config.toml
d_model = 256
norm_place = "pre"
norm_eps = 1e-05
beta2 = 0.95
schedule = "wsd"
decay_shape = "linear"
final_lr_fraction = 0.02
seq_len = 128
doc_mask = false
z_loss = 1e-05
train_tokens = 201900000
MLP neurons of a small language model. Each row is named by its layer, matrix (up: input weights) and neuron, and shows model dimensions 160-255. Each number is 128 + 24 x the weight over its row's rms, rounded and kept within 0 to 255.
A block is one neuron, or neurons of one layer that tend to fire together. After each block is what it responds to, as a language model described it from the Wikipedia text at the highest values.

L6.up82 [173 120 143 108  97 110 106 125 100 117 149 107 141 146 135 135 157  84 103 150  99  89 157 151 134 122 123 152 112 163 120 164 133 189 158 130  90 115 132 100 150 141 134 117  94 118 163  85 130 148 155 161  93 139 138 131  87 136 140 138 107 180 132 116 147 130 131  85 150 133 138 118  92 165 158 133 135 124 158 168 116 141 118 121 100  98  94  92 101 104 165 125 116  82 128 120]
L6.up283 [107  87 116 123 103 119 133  94 106  59 121 137 120 136 162 153 119 103 131 153 141 100 132 158 136 123 119 167 119 142 117 130 137  95 144 153  73 111 104 118 183 106  77 130 122 164 169  76 126  88 150 161 134 141 103 143 130 153 151  66 123 112 165 114 129 134 134 129 169 124 122 128 143 136 127  95 163 121 165 145 163 109 110 156 122 156  78 142 124 114 131  63 124 116 127 124]
L6.up323 [126 122 115 125 123 107 140 121 102 114 170 122 123 119 155 115 117 118 141 129 123 118 127 129 154 158 109 152 108 120 156 106 118 180 152  90  91  92 162 122 144  84 112 111 117 173 145  99 121 152 185 133 160 137 148 110 131 126 125 111 135 139 169 102  98  94 122 135 119 132  92  96 126 145 109 134  84 147  93 192 155 136 176  94 111 142 103 133 118 108 190 138 154  95 111 146]
L6.up465 [144 128 120 101  99 104 136 109  79  97 137 131 159 129 151 115 102 153 146 151 103 147 125 104 145 140  84 147  89 134 148 132 111 101  85 121 138 139 114 144 160 128 146 118 126 120 128  76 119 137 197 104  85 118 112  91 147 147 181  67 120 123 164 148 161 123 127 127 146 143 121 124 122 110  84 106 119 106 145 127 124 119 142  86 151 142 142 138  93 135 180  91 121 104 122 137]
L6.up501 [133  98 151  89 100 100 142 135 127 108 150 132 141 110 157 111 114 111 111 144 113 104 141 157 127 117 155 134 135 172 187 109 104 154 120 109 105  85 134 146 144  80 132 116 144 135 112 124 116 110 112 128 169 156 133 126 130 156 119 111 145 133 186 123 126 113  81 104 142  88 121  90 137 108 133 102 116 120 107 159 131 147 152 161 142 122 123 103  79 107 132 134 130  68 132 124]
L6.up584 [154 114 133 158 136  87 146  72 138 122 158 127 117 150 131 163 145  83  76 134  76 114 126 154 126 161 145 111 114 121 167 158  86 127 164 153 138  82 133 130 173 118 140 120  98 196 174 113 101 150 140 144 139 118 119 144 118 114 101 117 119 129  99 125  96 121 143 125 120 166 111  58 136  91  89 116 155 145 100 116 130 133 103 132 168  81 129 128 122 111 152 170 164 102 107 127]
L6.up648 [127 146 102  93 118 112 138 121  96 139 123 130 125 128 175 112 117 108 110 147  60 129 143 140 142 118 148 137 155 125 172 100 143 167 127 140 114  78 153 146 135  97 158  75 117 122 141 102 161 150 169 113 158 136 105 102 104 169 197 111  94 101 156 129  84 111 131 154 115 121 134  90 143 159  98 111 160  91 124 151 138 108 133 139 132 135 127 131 114  58 138 147 121 133 104  99]
L6.up701 [180 142 136  86 132 120 102 120 134 122 129 110 151 135 143 145  97 168 144 158 136 131  67 159 126 111 157 114 108 185 127 152 151 132 133 127 117 127 112 141 132 156 136 112 121 182 114  79 111 125 133 129 129  86 164 126 115 154 176  76 159 106 163 122 113 116 109 107 151 140 123  98 142 153 146 151 115 137 121 140  96 134 161 108 117 164  65 143 110 136 129 120 128 114 106 123]
Responds to: Word pieces and digits inside infobox or table fields, like the U of UTC after Time zone, coordinate digits, and the H of Highest; also mid-word pieces in prose (kn-own, promin-ent).

L2.up293 [112 146 150 155  90 136 114 129 104 101 108 127 122 144 160  94 117 107 140 112 139 156 123 143 112 122 100  71 101 100 108 179 139 130 126 126 152 110  97 164 107  78 120 111 105 140 132 115 107  99 137 150 124 100 128 104 179 159 147  93 103 167 152 174 132  96 145 123 112 141 129 139 151 123 166 119 114 136 139 119 120 149 100 141 130 146 138  82 114 122 188 110 143 103 154 142]
L2.up321 [159 118 183 117 127  96 156 123  93 164 139 103 151 160 139 160 122  92 135 137 131 136 100 119 121 142 158 123 133 139 153 100 124 195 147 163  96 122 132 122 126 116 110 126 135 120 117 108 115 128 134 126 105 144 151 113  85 124 179 106 119 160 138 131 122 147 140 138 123 129 135 111  95 135  74 128 123  98 113 124 137 151 168 123 122 129 122 176  85  89 129 130 126 135 109 157]
L2.up506 [ 87 100 109 134 125 139 106 121 112 124 150 143 178 141 164 122 117 161 127  97 136 118 131 148 117 158 107 138  93 109 139  83 158 127 134 145 118 105 165 139 126 145 120 118 142 107 133 120 125 116 121 125 141 110 111 128 111 108 164 141 128 131  89 122 129 116  85 117  70 135  89  92 107 117 124 130  91 180 119 128 160 125 180 137 108 136 133 119 118 111 127 111 100 139 146  95]
L2.up516 [143 123 132 131 152 157 151 154 114 159 108 101 135 162 129 135 199  95 157  79 160 112 127  95 101  97 171  87 137 143 139 107 142 148  87 166 139 101 150 131 134 117 139 106 143 145  95 127 140 147 121 124  88 158 100 152 109 160 155  92 135 154 113 170 106 109 134 106 166 128 138 119 148 146  94 137  85 146 130 127 133 142 137 121 140 134 134 149 105 122 151 141 137 165 113 159]
L2.up702 [129 107 168 174 125  98 143 148 129 123 167 111 142 121 192  83  97 133 129 135 120  95 113 104 110 110 105 105 107 123 149 180 156 117 129 130 120  93 137 140 172  79 131 146 117 160 130 165 131 124 174 155  95 124 126  92 156 133 128 106 140 115 142 139  91 110 125 118 131 148 153 122 119 133 113 146 201 131 133 158 140 148 148 151 162 137 134 147 130  88 170  93 148 139 155 120]
L2.up868 [ 78 130 101 115 137 141 152 103 107 139 122 115 134 134 119 151 135  95  65 102 109 126 110 111 113 167  99 124  87 125 136 134 148 194 133 172  98 119 118 146  86 125 129 140 139 143 154 132  91 134 107 136 142 103 133 102  95 107 191 107 132 151 172 158 137 158 162 135 132 143 101 137 137 119 149 106 113 158 109 139 136 176 140  96  97 118 100 154  75 105 157 120 139 140 126 124]
L2.up926 [144 129  80  98 126  92 146 137 109 101 151 131 168 120 118  97 182 142 109 118 116 134  95  99 152  94 125 121 144 100 165 105 154 142 110 144 123 125 163 135 129 133 138 152 126 115 128 104 169 138 181 139 119 176 111 100 129 145 157 124 129 110 124  89 126  89 112  98 127 123 133 124 113 165  90 133 161 120 126 144 157 142 143 121 116 125  99 129  88  82 116 123 151 129 121 162]
L2.up958 [169 133 130 140  98 130 158 189 128 139 128 143 158 143 134 102  98 123 124 131 137 100 168 106 162 106 138 108 139 119 143 111 122 127 135 129 140 109 149 100 107  96 128 150 170  91  88 117 130  99 123 129 114 149 155 118 130  90 176 117 135  88 143 140 141  83 111 131 132 105 115 125  95 112 154 130 154 109 117 130 139 176 105 165 155 114  86 146 127 142  90  99 123 125 156 154]
Responds to: Mainly the k inside Slavic -ski/-sky/-ska surnames (Krasilovsky, Bukowski); also single digits mid-number in measurements or coordinates, and lone mid-word letters.

L6.up164 [124 129 127 100 172 176 119 120 105 142 148 173 129 112  99 118 143 142 118 134 129 119 153 129  92 124 161 120  68 121 129 118 140 188 164 135 100 118  93 126  82 123 115 150 162 136 149 137 171 124 144 172 166 129 138 132 119  86 184  97 188 136 117 157 162 131  97 144 105 152 129 122 113 106 130 130 129 138  73 124 112 106 153 115 112 111  89 149 126 152 117  82 128 157 144 153]
L6.up427 [122 113 143 113 142 119 152  48 114 101 128 144 144  84 164 146 106 155 153 109 124 133 148 132  99 146 139 132 132 173 174 128 127 153 142 138 105  94 118 173 145 123 112 131 124 128 146 130 171 125 134 105  97  85 175 158 149 145 151 108 101 126 133 114 148  72 117 115 114 138 138  81 146 113 121 132 134 114 118 102 118 125 164 135 153 156 166 116  99 162 145 171 156 113 130 129]
L6.up452 [135 121  86  84 109 152 106 117 157 105 112 146 137 149 134 156 124 139 102 137 160 119 142 112 140 155 160  86 155 135 126  99 152 134 154  98  97 135 124 144 113 154 124 116 144 125 132 113 159  59 133 130 129 104 131 106 126 131 136  79 125 122 137 145 134 127 126 130 142 132 107 157 165 129 162 118 121 106  98 167 109 122 161 149 110 100 112 103 120 178  68  74 119 124 156 143]
L6.up495 [128 129 137 117 128 128 104  99 202 127 142 149 133 129 147 142  88 101 133 134 127 108 158 145 170 130 141  84 114 105  94  90 102 135 169 101 105  95 137 148 156 135 106 147 105 159 143  92 118 117 118 155 175 160 133 116 138 116 130 128 110 137 116 130 123 105 109 139 133 158 137 146 157 106 132 128 123 107 103 184 121 119 164 165  85  95 106 138 122 126 140 126 155  89 182 110]
L6.up579 [143 144 148 142  96 107 129 121 135 126 116 140 116 150 173 106  78 132 127 137 112 141  99 156 121 148 160 136 127  89 162 137  97 119 161  96 135 134 180 141 102 140 172 107 111 154 101 111 130 121 125 152 131 144 158 115  85 119 139  99 137 125 136 126 123 108 179 139 111 141 136 140 162 153  55 131 147 125 160 155 138  92 146  98 177  92 109 152 135 101 132 177 136 109 106 119]
L6.up744 [124 120 118  84 151 125  98 147 122 128 119  84 155 144 121 141 155  84  95 116 107 139 136 127 117 117 110 151 103 154 139 115 145 180 141 145 136 102  85 156 121 111 120 166 107 153 160 125 108  84 129 179  97 156 163 113 171 136 131  84 106 125 207 112 121 112 152 108 129 173 138 154 132 146 131  79 186 110 132 131 113 109  91 136  92 127 132 157 132 133 148 127 138  64 141 154]
L6.up758 [131 122 138 107 146 112 142 160 101 101 125 165 119 136 133 118 122 143 116 126 115 100 127 144  63 108 134 125  99 110 166 173 166 130 129 203 122 128 119 109 128 109 156 128 158 147 155  80 105 124 129 178  75 101 144  93 154 144 154 102  55 115 145 160 117 122 142 158 157 109 129 146 132 139 137 132 115 143 131 137 141 141 149 130 160  87  80 142 144 158  87 162 130 129 150 126]
L6.up921 [148 135 101 106 119 128 135 134 119 116 151 166 145 110 168 162 134 140 143 168 102 117 134 134 126  79 115 135 142 112 131  92 183 130 118 156 131 116 148 116 105  96 114 130 142 134 157 112 104 141 126 155 123 119 182 120 127 137 144 110 104 128 157 136 142  96 139 138 114 128 123 147 137 131 130  85  98  95  64 146 101 148 136 119 168 122 118 109 111 139 140 115 140 134 138 115]
Responds to: Cell boundaries and first word-pieces in markdown table header rows (Total points |, O of Opponent, Pts), plus split word-starts (h-ome, h-istory) and "the" in sports prose.

L4.up763 [143 128 107 117 113 209 143 124 161  98 145 166 145 129 114 137 116  99 105 157 140  98 130 136 142 121 111 128 103 131 137 134 156 140 149 181  93 137 128 129 111 172 158  97 113 128 139 129 143 149 143 113 125 121 166 138 142 101 137 119 159 104 135 159 161 123 125 147 104 153 134  90 165 114 121 143  80 133  89 139 129 107 140  62 147 105  98 143 173 132 114  92 141 139 141  97]
Responds to: Middle subword pieces of multi-token words whose ending is predictable, especially in table headers and election results: Ind-ep-endent, V-ot-es, G-o-als, Color-ad-o.

L4.up458 [108 118 163 121 104 113 109 117  80 130 126 146 155 108 138 127 131 162  81 141 134 129 135 108 109 178 152 145 111 170 165 108 149 142 156 130  93  99 103 137 114 138 135 113 138 159 153 111 131 136 154 180 109 153 112 133 121 145 176 109 146 133 139 108 130 156 160 102  90 149 125 143  85 135 144  99 129 171 105 154 170 112 120 125 149 124 155  87 147 153 115 120 145  86  91  91]
Responds to: Mid-word continuation pieces, often "s", "m", "h", inside words in infoboxes, tables and lists, such as Web-s-ite, sq m-i, Stock-h-olm.

L2.up76 [115 139 115 110 124 116  91 171 113 116 121 133 154  98 128 112 152  95 121 124 135 163 186 153 157 145 160 120 137 127 143 168 111 101 161 112 100 128 119 146 131 144 129 186  98 138 165 124 143 121 155 138 132 159  86 138 164 125 121 127 144 141 120  98 152  70 193 134  94 158 135 170 131 151 118  94 173 153 125 121 149 142  79 103 129 121 133 126 143 164  85 113 142  95 122 128]
L2.up95 [109 126 172  86 141 112 143 116 141 111 162 119 121 113 152 148 133 121 115  91 143 115  91 114 138 148 170 131 130 121 122 112  91 151  92 138 149 153 163 103 139 117 140 125 133 117 126 151  87 124 126 122 130 134 113 108  64 119 151 106  82  88 141 123 126 112 139 109 168 116 130 114 134 104 146 137 145 146 141 149 185 163 155 112 161 138 114 185 109 120 132  85 100 124 147 110]
L2.up393 [102 149 131 105 163 125 130 107 133 107 144 112 108 106 112 118 122 114 179 102  78 162 122 173 143 144 140 148 137 132  69 173 133 137 128 142 143 126 143 119 134 164 168 112 127 143 147 156 142 137 123 131 133 127 129 164 140 134 142 134 112  92 143 139 128 149 130  77 125 182 136 122 141 139 159 148 154  72 148 145 105 144 150 137 105 147 124  74 144 107 139 133 115  79 131  89]
L2.up492 [128  97 115 135 117 168 116 147 141 101 118 134 131 135 140 192 122 115 113 149 122 105  95 151 168 137 159 169 125 131 122  82  98  97 135 115  82 146 164 133 140 116 160 121 135 149 169 136 155 126 179 129 155 127 131 174  81 106 104 131 148  99  75 151 130 128 112 132 148 122 112 137 125 127 120 154  91  91  82 113 131 143 169 115 118 100 100 121 134 167  99 102 144 129 144 100]
L2.up535 [145 141 127  95 100 133 119 141 174 107 128 153 146 133 114 172  95  99 130 135 104 126 119 153 150 127 132 117 143 137 167 139 117  80 151  82 170  90 138 131  96 133 137 120 145 122 159 141 123 130 116 162 174 136 102  93 118 113 130 117  85  65 102 137 116 133 168 126 123 118 113 119 151 158 140 113 123 101 133 172 159 147 139 114 140  91 124 120 121 117 160 120 138 133 123 145]
L2.up547 [105 142 143 106 123 118 132 181 132  80 109 143 131 114  91 131 136 162 117  96 100 172 166 154 159 117 161  99 112  85 136 137 149 163 144 126 133 146 112 157  90 130 132 100 137 129 101 157 149 126 148 156 132 137 105 118 131 162 167  94 142 102 131 111 118 121 176 138 165 150 141  97 126 132 100 124 136  90 118 194 153 137 128 148 142 122 107 117 125 142  81 115 120 131 116 108]
L2.up700 [ 96 169 160 100  98 157 115 129 163  97 104  99 121 119 125 144 114 147  92 162 100 130 119 160 125 101 171 115 131  93 126 137 124 129 143 155 138 175 130 120 137  97 106 147  98 111 143  92  90 126 123 171 162  83  81 108 179  99 113 151 107 110 141 158 134 126 148 138 114 127 127  93 108 156 142  77 128 136  95 166 130 122 126 112 135 128 145 121 111 153 155  77 128 123  97 149]
L2.up1003 [157 147 120 102 114 172  77  93 137 106 143 129 117  85 138 139 135 111 152 161 118 121 117 113 129 121 123 118 108 146  99 103 121 142 171  96 131 113 100 146 125 168 168 115 128 128 130 148 172  96 124 131 112 145  75 139 145 119 139 157 135 136 113  79 127 117 170 132  53 147 123 191 114 160 140 128 110 106 152 164 116 160 134 109 137 106 156  80 176  99 148 174 160  90 140 150]
Responds to: Fires on opening subword pieces of split words, mostly "st" after articles: st-yle, st-orm, st-ate, e-st-imated, con-st-ruction; also ex-, im-, loc-.

L4.up657 [149 151  94 156 172 115 116 134 149 116 133 131 134 104 139 131 143 125 152  94 117 169 106 135 160 118 162 125 149 115 103 182 105  91 186 118 152 130 132 154 115 142 166 126 129 153 124 170 183 139 139 119 129 139 115 147 101 126 142  61 150 138 118 145 136 128 137 119  98 131 132 109 121 164 119 100 120  70  91 122 140 116 166 111 148 127  94 137 127 117 119 158 129 127 131 131]
Responds to: Opening pieces of words split into several tokens, mostly "ex" (ex|tension, ex|tremist) plus "sup" and "inter"; also some paragraph breaks.

L6.up269 [116 144 167 111 117 136 144 117  79 140 133 121 100  92 163 140 190 114 145 139 129 141 141 120 120 146 113  69 117 157 107 107 121 166 148 108 111 132 108 146 104 131 150 114 150 148 113 122 120 151 138 150 131 139  90 113 100 124 126 129 127 107 134 183 155 142 154 127 109 114 146  96  79 145 146 134 125  92 118 188 136 126 135 104 132  70 110 106 126  97 112 108 163 150 138 120]
L6.up421 [133 172 144 155  49 157 146 101 109 116 133 123 151  94 126 116 123  93 154 105 143 149 147 142 117 117 119 125 152 128 148 140 127  90 115  99  93 106 122 144 146 151 129 111 124 129 134 117 161 134 139 105  84 155  93  93 140 152 132 130 138 129 120 122 108 146 178 158 107 139 137 103 107 165 149 115 149 149 114 159 155 104 149 126 119 171 126 126  92 151 156  71 139 126 154 112]
L6.up517 [148 123 118 120 126 103 143 115 130 101 182 136 127 110 113 154 118 152 180 107 169 145 116  95  89 122 131 116 143 125 103 154 130 164 185 122 164 121 136 131 164 130 136 150 136 128 130 111 110 107 149 141 124 149  98 157 128 163 115  92 101 141  92 177 109 120 121 143 141 150 140 126 106 118 118 121 132 141  93 133 188 170 129 117 155 126  98 117 147  99 137 106 145 150 154 168]
L6.up665 [161 124 124 149 122 143 144  95 126  93 131 107 150 124 141 163 140 154 139 125 144 134  89 112 143 157 122  88 120 132 172 190 129 165 129 136 115 143 137 130 142 114 111 111 104 117 134 104  65 110 118 151  98 132 119 115 148 153 149  92  69 130 142 115  97  75 132 109 163 132 138 118 142 120  98  73  85  76  86 117 134 117 128 102 154 130 152 120 134 125 159 135 106 154 110 127]
L6.up827 [173 116 176 112 141 163 100 125  96 139 136 125 115 109 141 133 120 128 140 142  71 173 143 105 171  95 123 134 134  94 140 124 112 157 152 117 108  88 116 155 158 111 150 162  97 159 121  72 117 123 126 158  96 156 115 127 108 125 139 103 135 119 135 130 153 107 137 121 143 131 113  79 145 136 151 105 134  69 122 156 105 150 110  78  96 135 140 164 142 150 124 118 142 147 117 165]
L6.up874 [138 122 102 110  91 138 117 135  92 150 120 175  99 112 153 119 132  67 117 107 109  66  80 126 158 115 152 130 146 129 133 134 144 126 155 145 110 142 115 138 150  81 147  79 154 136 108 123 109 132 125 134 113 109 105  97 117 123 116  76  70  89  79 119 143 101 127 138 161 165 173  62 166 127 164  98 100 103  89 137 151 161 140 114 134 109  99  89 135 173 132  97 123 150 135 145]
L6.up982 [149  98 105 124 138 192 136 115 164 110 115 105 120 129 131 173 156 139 130 129 110 172  81 138 139 115 133 117 103 135  88 161 108 132 103 126 135  80 103 159 133  89 183 130 104 139 145 126 108 121 100 118 134 119 119 118  91 174 112 108 109 121 162 138 137 120 162  81 137 132 178 146 136 142 125  95 132 103 106 151 168 123 156  46 137 127 125  99 166 131 131 112 133 136 120 132]
L6.up1023 [138 104 100 142  97 125 116 115 101 100 108 151 153 138 126 130 123 134 107 133 167 166  92 121 135 127 138 150 148 121 106 175 115 167 121 189 135 109 129 184 157 166 134 111 131 123 163 141 120 134 171 104 122  97 117 133 109 118  99 144 104 159 111 157 125 145 188 114 157 111 150 106 128 106 103  98 130 134 135 140 159 128 173 133  82 122  94 141 126 156 107  72 146 119 114 130]
Responds to: Opening subword pieces of a multi-token word, mostly " ex" (express, experienced, exercise) plus " re", " in" and mid-word chunks like d-et-eriorated.

L2.up248 [135 128 118 122 144 120 109 144 132  74 117 148 124 165 103 132 139 104 159  71 131  88 178 142 111 141 147 137 144 133  85 133 125 146  92 140 146 113 154 151 143  79 130 131 132 109  97  84 155 121 163 160 167 147 137 121 107 148 169 142 121 108 130 172 159 142 119 141 115 135  97  94 141 135  94 136 110 134 118 135 141 105 142 125 118 125 119 107 108 143 107 100 151 123 128 123]
L2.up333 [126 165 121 125 111 120 157  93 166 141 100 157 126  99 104 119 146 129 101 119 123 134 108 173 135 128 115 122 118 107 137 122 115 145 128 121 137 141 166 165 148  94 140 124 111 132 186  87 142 133 113 173 178  81 126 136 115 109 107 124 134  99 125 103 120 123  92 122  99 150  99  59 137 141 107 117 112 151 106 108 119 143 117 153 182 107 151 153 109 170 135 109 162  78 141 132]
L2.up474 [150 140 103 103 135 134  99 121 103 133  89 166 140 156 108 103 139 125 180  78 120 127 148 128 132 120 112 125 101 151 115  67 165 159 131 124 137 106 154 128 167 134 147 138 121 114 119  65 182 115 146 113 127 108 139 172 100  95 147 108 132  77 139 107 135 128 137  88 136 128 128 138 114 144 145 132  95 167 113 135 130 158 124 124 173 120 111 173 101 121  86 142 143  96 138 166]
L2.up476 [129 105 152 122 134 144 125 145 143 128  86 192  94 119 105 128 107  80 113 150 101  97  97 143 153 155  89 118 109 177 124 100 128 149 152 147 117 141 153 112 106 174 139  83 145 122 152 102 181 142 152 160 146 124 147 156 102  98 158 118 174 149  90 160 110 121 120 118 119 144 140 136 144 111 155 115 109 145 127 132 187  91 125 190 140 145 118 112 118  95  95 133 159 112 112 133]
L2.up532 [ 95 119 148 153  82 100  93 138 162 123 136 114 121 106 125 129 123 121 111 136  89 105  97 112 121 163 100 146 122 128 154 134 123 178 155 113 163  60 136 189 184 128 156 109 128 101 142 126 171  99 103 122 110 112 116 159 131 106 172 111 136 121 137 121 152 110 104 139 163 166 115 119 140 141  68 130 155 124  76 130 119 122 114 115 139 125 125 149 119 146 117 130 157 155 136 146]
L2.up602 [140 117 116 141 148 158  82 141 188 116  96 134 137 131  95 163 102  77 149 161  89 107 179 128 131 128 100 150 119 122 142 108  84 148 141 134 153  99 114 170 102  89 149 142 111  89 135 103 135 118 149 165 183 141  90  89 139 132 144 159 117 133 108 139 103  73 127 138 138 174 152 115 123 129 152 123  85 153 121 135 130 156 120 137 145 125 118  98 120 128 123 105 142 135 145 132]
L2.up818 [156  80 177 119 161 161  84 138 156 114  82 119 136 123 162 179 102 143 161 129 135 126 114 122 123 142 144 126 113  90 107 118 138 152 148 148 158  94 108 150  97 112 160 121  98 115 108 102  74 134 150 169 112 143 104 129 137 114 138 157 128 104 147 105 155  95 101 139 125 121 125  99 165 113 133  94 151 130 156 114 117 120 104 152 106 139 114 132 125 178 154 107 145 141 160 119]
L2.up962 [147  86 137 151 118 125 144 121 160 130 122 161 108 121 106 127 120 113 109 117 103 136 111 126  93 135 117 122 132 162 112 130 123 146 117  99 168 100 139 163 141  74 133 158 141  96 143 101 161 133 152 110 120 139 101 137 154 140 110 103 120 120 165 157 125 109 119 149  99 144 116 117 132 170 105 119 106 159  92 110 120 157 106 133 155 126 115 128 126 146 141 127 114 141 117  83]
Responds to: Short opening or inner pieces of words broken into several tokens, mostly a lone v or V (value, version, village), plus it in military and med in media or medal.

L6.up40 [124 107 111 102 151 114  76 138 111 138 107 144 137 119 125 145 109  94 150  93  73 125 153 144 168 141 111  88 122  84 122 136 109 110 166  95 115  96 127  87 128 152 116 116  96 100 159 124 146 115 135 143 128 112 157 126 105  97 141 135 127  94 111 120 187  95  91  99 137 144 125  87 128 145 141 118 144 129 104  99 143 104 139 141 151  89 110 136  87 116  70 109 117 137 144 117]
L6.up238 [123 109 159  46  97 121 109 103 103 129  77 108 131 139 123 144 150 159  85  98 156 126 113  95  94  96 151 152 130 140 187  81 152 140 164 166 141 168 143 127 129 121 139 149 100 138 140 104 116 117 126 155 126 147 183 118 104 182 156 102 171 148 151 120 142 121 121 110 153 125 132 144 163 160 103 128 118  94 129 117  79 163 124 129 126 131 136 113 129 110 148  89 144 127 140 116]
L6.up290 [110 131 123 126 160 123 154 141 112 141  83 149 139 113 155 126 105 106 122  85 151 127 123 145 114 135 133 127 114 162 151 119  99 155 185 134 138 123 141 140 120  87 142 128 114 134 197 119 161 146 121 164 119 109 110 132 130 109 142 140 129 130 161 170 118 139 108 114 154 143 139 123 145 114 107 146  90 142 105 139 166 142 162 119 157  94  92 123 127 134 113  94 154 130 104 142]
L6.up417 [183 117 137 120 131 138 147 119 130 135  69 175 134 107  80 181 179 119 131 147 143 138  94 155 151 171 122 151 125  92 147 145 100 154 171 116 157 101 109 159 106 114 164 102 115 139 122 115 107 113 131 118 130 121 180 151 143 130 144 128 139 114  66 107 136 131 140 120 123 147 175 138 118 136 117 135  86 103 134 136 152  99 152 158 142 117 121 106  79  90 120 124 142 112 131 146]
L6.up592 [163  46 152 138 142 105 117 108 125 145 111 175 156 105 102 141 154 105 125 129 110 136 126 142 128 142 114 123  96  94 143 169 131 153 140 123 139 137 164 159 152  90 157 106 131 102 129 159 144 145 111 122 148 107  88 146 121 135 102 142  93 145 117 149 145 109 107 141 137 143 136 129 133 177 100 136 121 151 107 128 100 100 126 148 129 108 105 161 138 138  87 127 109 135  90 164]
L6.up816 [118 118 109 129 163 159 154 124 120 101 133 167  89 113 119 127 140 114 159  84 130 148 110 152 123 123 148 134 133 148 132  94 139 130 127 149 138 137  83 123 134 128 121 128  99 185 174 119 121 148 129 157 108 118  99 147 112 141 159 135  98 155 127 169 147 133 126 118 108 131 151 103  95 117 123  88 132 142 155 141 124 133 152 118 148 114 116  92 122 141 182 114 156 162  96 151]
L6.up868 [164 141 136 119 140  93 155 153 106 120 116 136  96 142 124 137  92 102 120 100 144  53 132 169 165 146 116  80 115 185  99 141 121 153 141 125 105 112 147 139 151 114 116 119 151 165 161 120 111 110 141 118  84 140 152 144 136 155 168  89 108 121 114 116 129 119 157  91 103 164 119 126  88 110 128  87 134 107 153 121  94 165 157 107 137 124  81 116 153 131 135 133 158 106 120 126]
L6.up891 [104 128  89 114 179 139 153 129 123 139 133 130 100 135 147 111 107 155 102 100 124 111 103 138 115 168 136 111 121 117 122 124 123 145 161 130 103 112  98 128 112 130 142 172 156  78 153 142 142 124 146 190 163  78 156 109 136 143 116 101 110 101 130 176  89 117 134 149 138 171 126 126 110 155 143 140 126 118 159 119 113 139 209 137 115 111 125 143 153 147 133 134 106 127 125 109]
Responds to: Split-off first pieces of longer words, mostly m or v/V, often after numbers for units: m-illion, m-m, m-ph, v-illage, V-ictims.

L2.up38 [173 127 160 119  67 153 125  91 147 110 106  78  79 146 143 143 114 154 124 131 113  88  93  92 129 129 188 128 134 145  97 128 141 115  85 189 135 155 119 156 112 117 172 116  94 116 141 126 106 142 147 176 122 152  93 137 120 117 164 165 131 135 122 119 138 154 134 108  67 137 134 154 167 141 119 130 177 131 153 159 108 111 145 181 121 123 136 119 122  99 120 106 133 121 141 101]
L2.up121 [ 92 134 140 118 133 105  90 170 162 133  87 124 120 118 127  98  89 110 137 148  95 124 154 180 154 137  87 143 132 104 107 180  85 136 110 132 161 101 144 136 194 153 125  96 105 116 140  75 180 124 134 145 133 139 105 122 109 117 142 108 131 127 108 133 150 115 138 110 111 148 139  91 156 149 135 130 151 147 118 132 146 131 126 161 131 122 152 124 137 146 104 145 115  94 133 138]
L2.up214 [127 150  95 119 130 136 149  92 100 154 118 143 122 102 171 115 118 110 108 123  78 152 143 141  99 115 120 152 134 138 136 182 147 166 126 155 104 104 149 156 116  99 103  99  98 156  95 109 152 159 129 153 134 161 135 146 107 128 129 129 104 136 139 118 151 117 102 143 124 149 162 156 133 128  98  87 130 142  76 129  94 118 173 121 105 128 167 123 117 129 150 134 141  66 113  97]
L2.up257 [150 174 129 112  92 169 160 171  93 141 143  93 165 138 123  89 130 119 151 125 141 127 130  91 101  95 137 151 120 110 139 124 134 152 105 123 103  99 131 138 130 119 155  67 131 144  81 110 147 120 127 119 144 177 167 147  79 139 116 102 118 105 149 117 150 132 156 122 158 142 112 155 105 122  99 108  93 134 124 127 147 138 178 124 148  84  88 147 132 136 133 122 123 102 149 131]
L2.up395 [103 153 123 121  97 124 114 135 113 142 115 154 120 144 186 103 128 113  99 170 102 117 126 161 129 141 131 110 116 123 110 131 129 161 102 136 145 104 135 128 132 126  94 100 133 117 105 144 139  98 113 167  83 140 161 132 120 122 148 144 146  96 104 116 143  93 146 144 118 155 126 101 136 168 119 101 104 122 133 163 131 127 156 187 139  91  96 126 110  92 138 137 123  82 117  80]
L2.up480 [ 92 152 141 103 125 135 131 111 131  67 148 140 138  85 161 146 112 128 101 102 140 154 112 125 103 103 156  83 112 176 125 140 110 158  93 120 116 119 143 158 106  87 124 106 148 166 132 127 125 142 123 149 135 158  93 106 157 117 176  93 111 100 158  97 110 131 188 138 123 136 144 141 117 160 121 103 130 101 132 183 112 161 128 116 140 121 146 129 139  77 122  99 144 132 104 133]
L2.up509 [127 149 100 138  61 122 138  77 198 118 143 128 119 111 138 128  98  92  64 132 126 142  99 138 117 150 106 129 126  77 162 110 155 183 110 118 136 125 115 172 134 123 105 113 101 107 171 106 147 130 115 151 122 150 120 145 118 124 106 154 157 147 171 124 150 147 100 163 127 125 115 143 148 160  87 111  86 125 125 132 115 109 130 135 127 106 156 116  98 115 148 143 121 103  98  93]
L2.up803 [136 149  88 144 167 157 126 137 110 129 136 111 147 166 126 158  83  77 107 198 107 128 118 119 165 139  80 170 109 143 133 130 143 144  98 114 144 128 143 121 145  88 114 116  75 108 157  99 141 124 131 143  77 158  99 155  86 143  99 104 103 176 118 127 139 148 115 148  78 118 158 170 150 170 129 136 112 124 103 140 158 101 138 130 139 113 150 114 105  99 120  84 137  98 101 121]
Responds to: Fires on a lone h or H beginning a word split into pieces (h|ouse, H|owever, H|istory), plus mid-word ol and erson (Anat|ol|ian, P|erson|nel).

L4.up6 [119 113 126 120 138 112 116 131 118 124  95 137 127 116 163 135 109 133 132 124 129 105 127 126 151 156 139 145 144 138 126 125 149 135 163 180  83 130 123 132 133 127 152 116 165 156 147 120 129 105 141 102 106  92 107 142  83  68 125 143 135 136 143 159 106 139  93  83 137 158 128 105 106 119 127  79 173 141 130 148 132 133 145 105 124 124 126 144 139 141 108 176 142 163 127 167]
Responds to: Short consonant fragments (m, p, pl, l) split mid-word before a vowel continuation, e.g. multip-l-ier, re-pl-ace, stock m-arket, soon m-oved.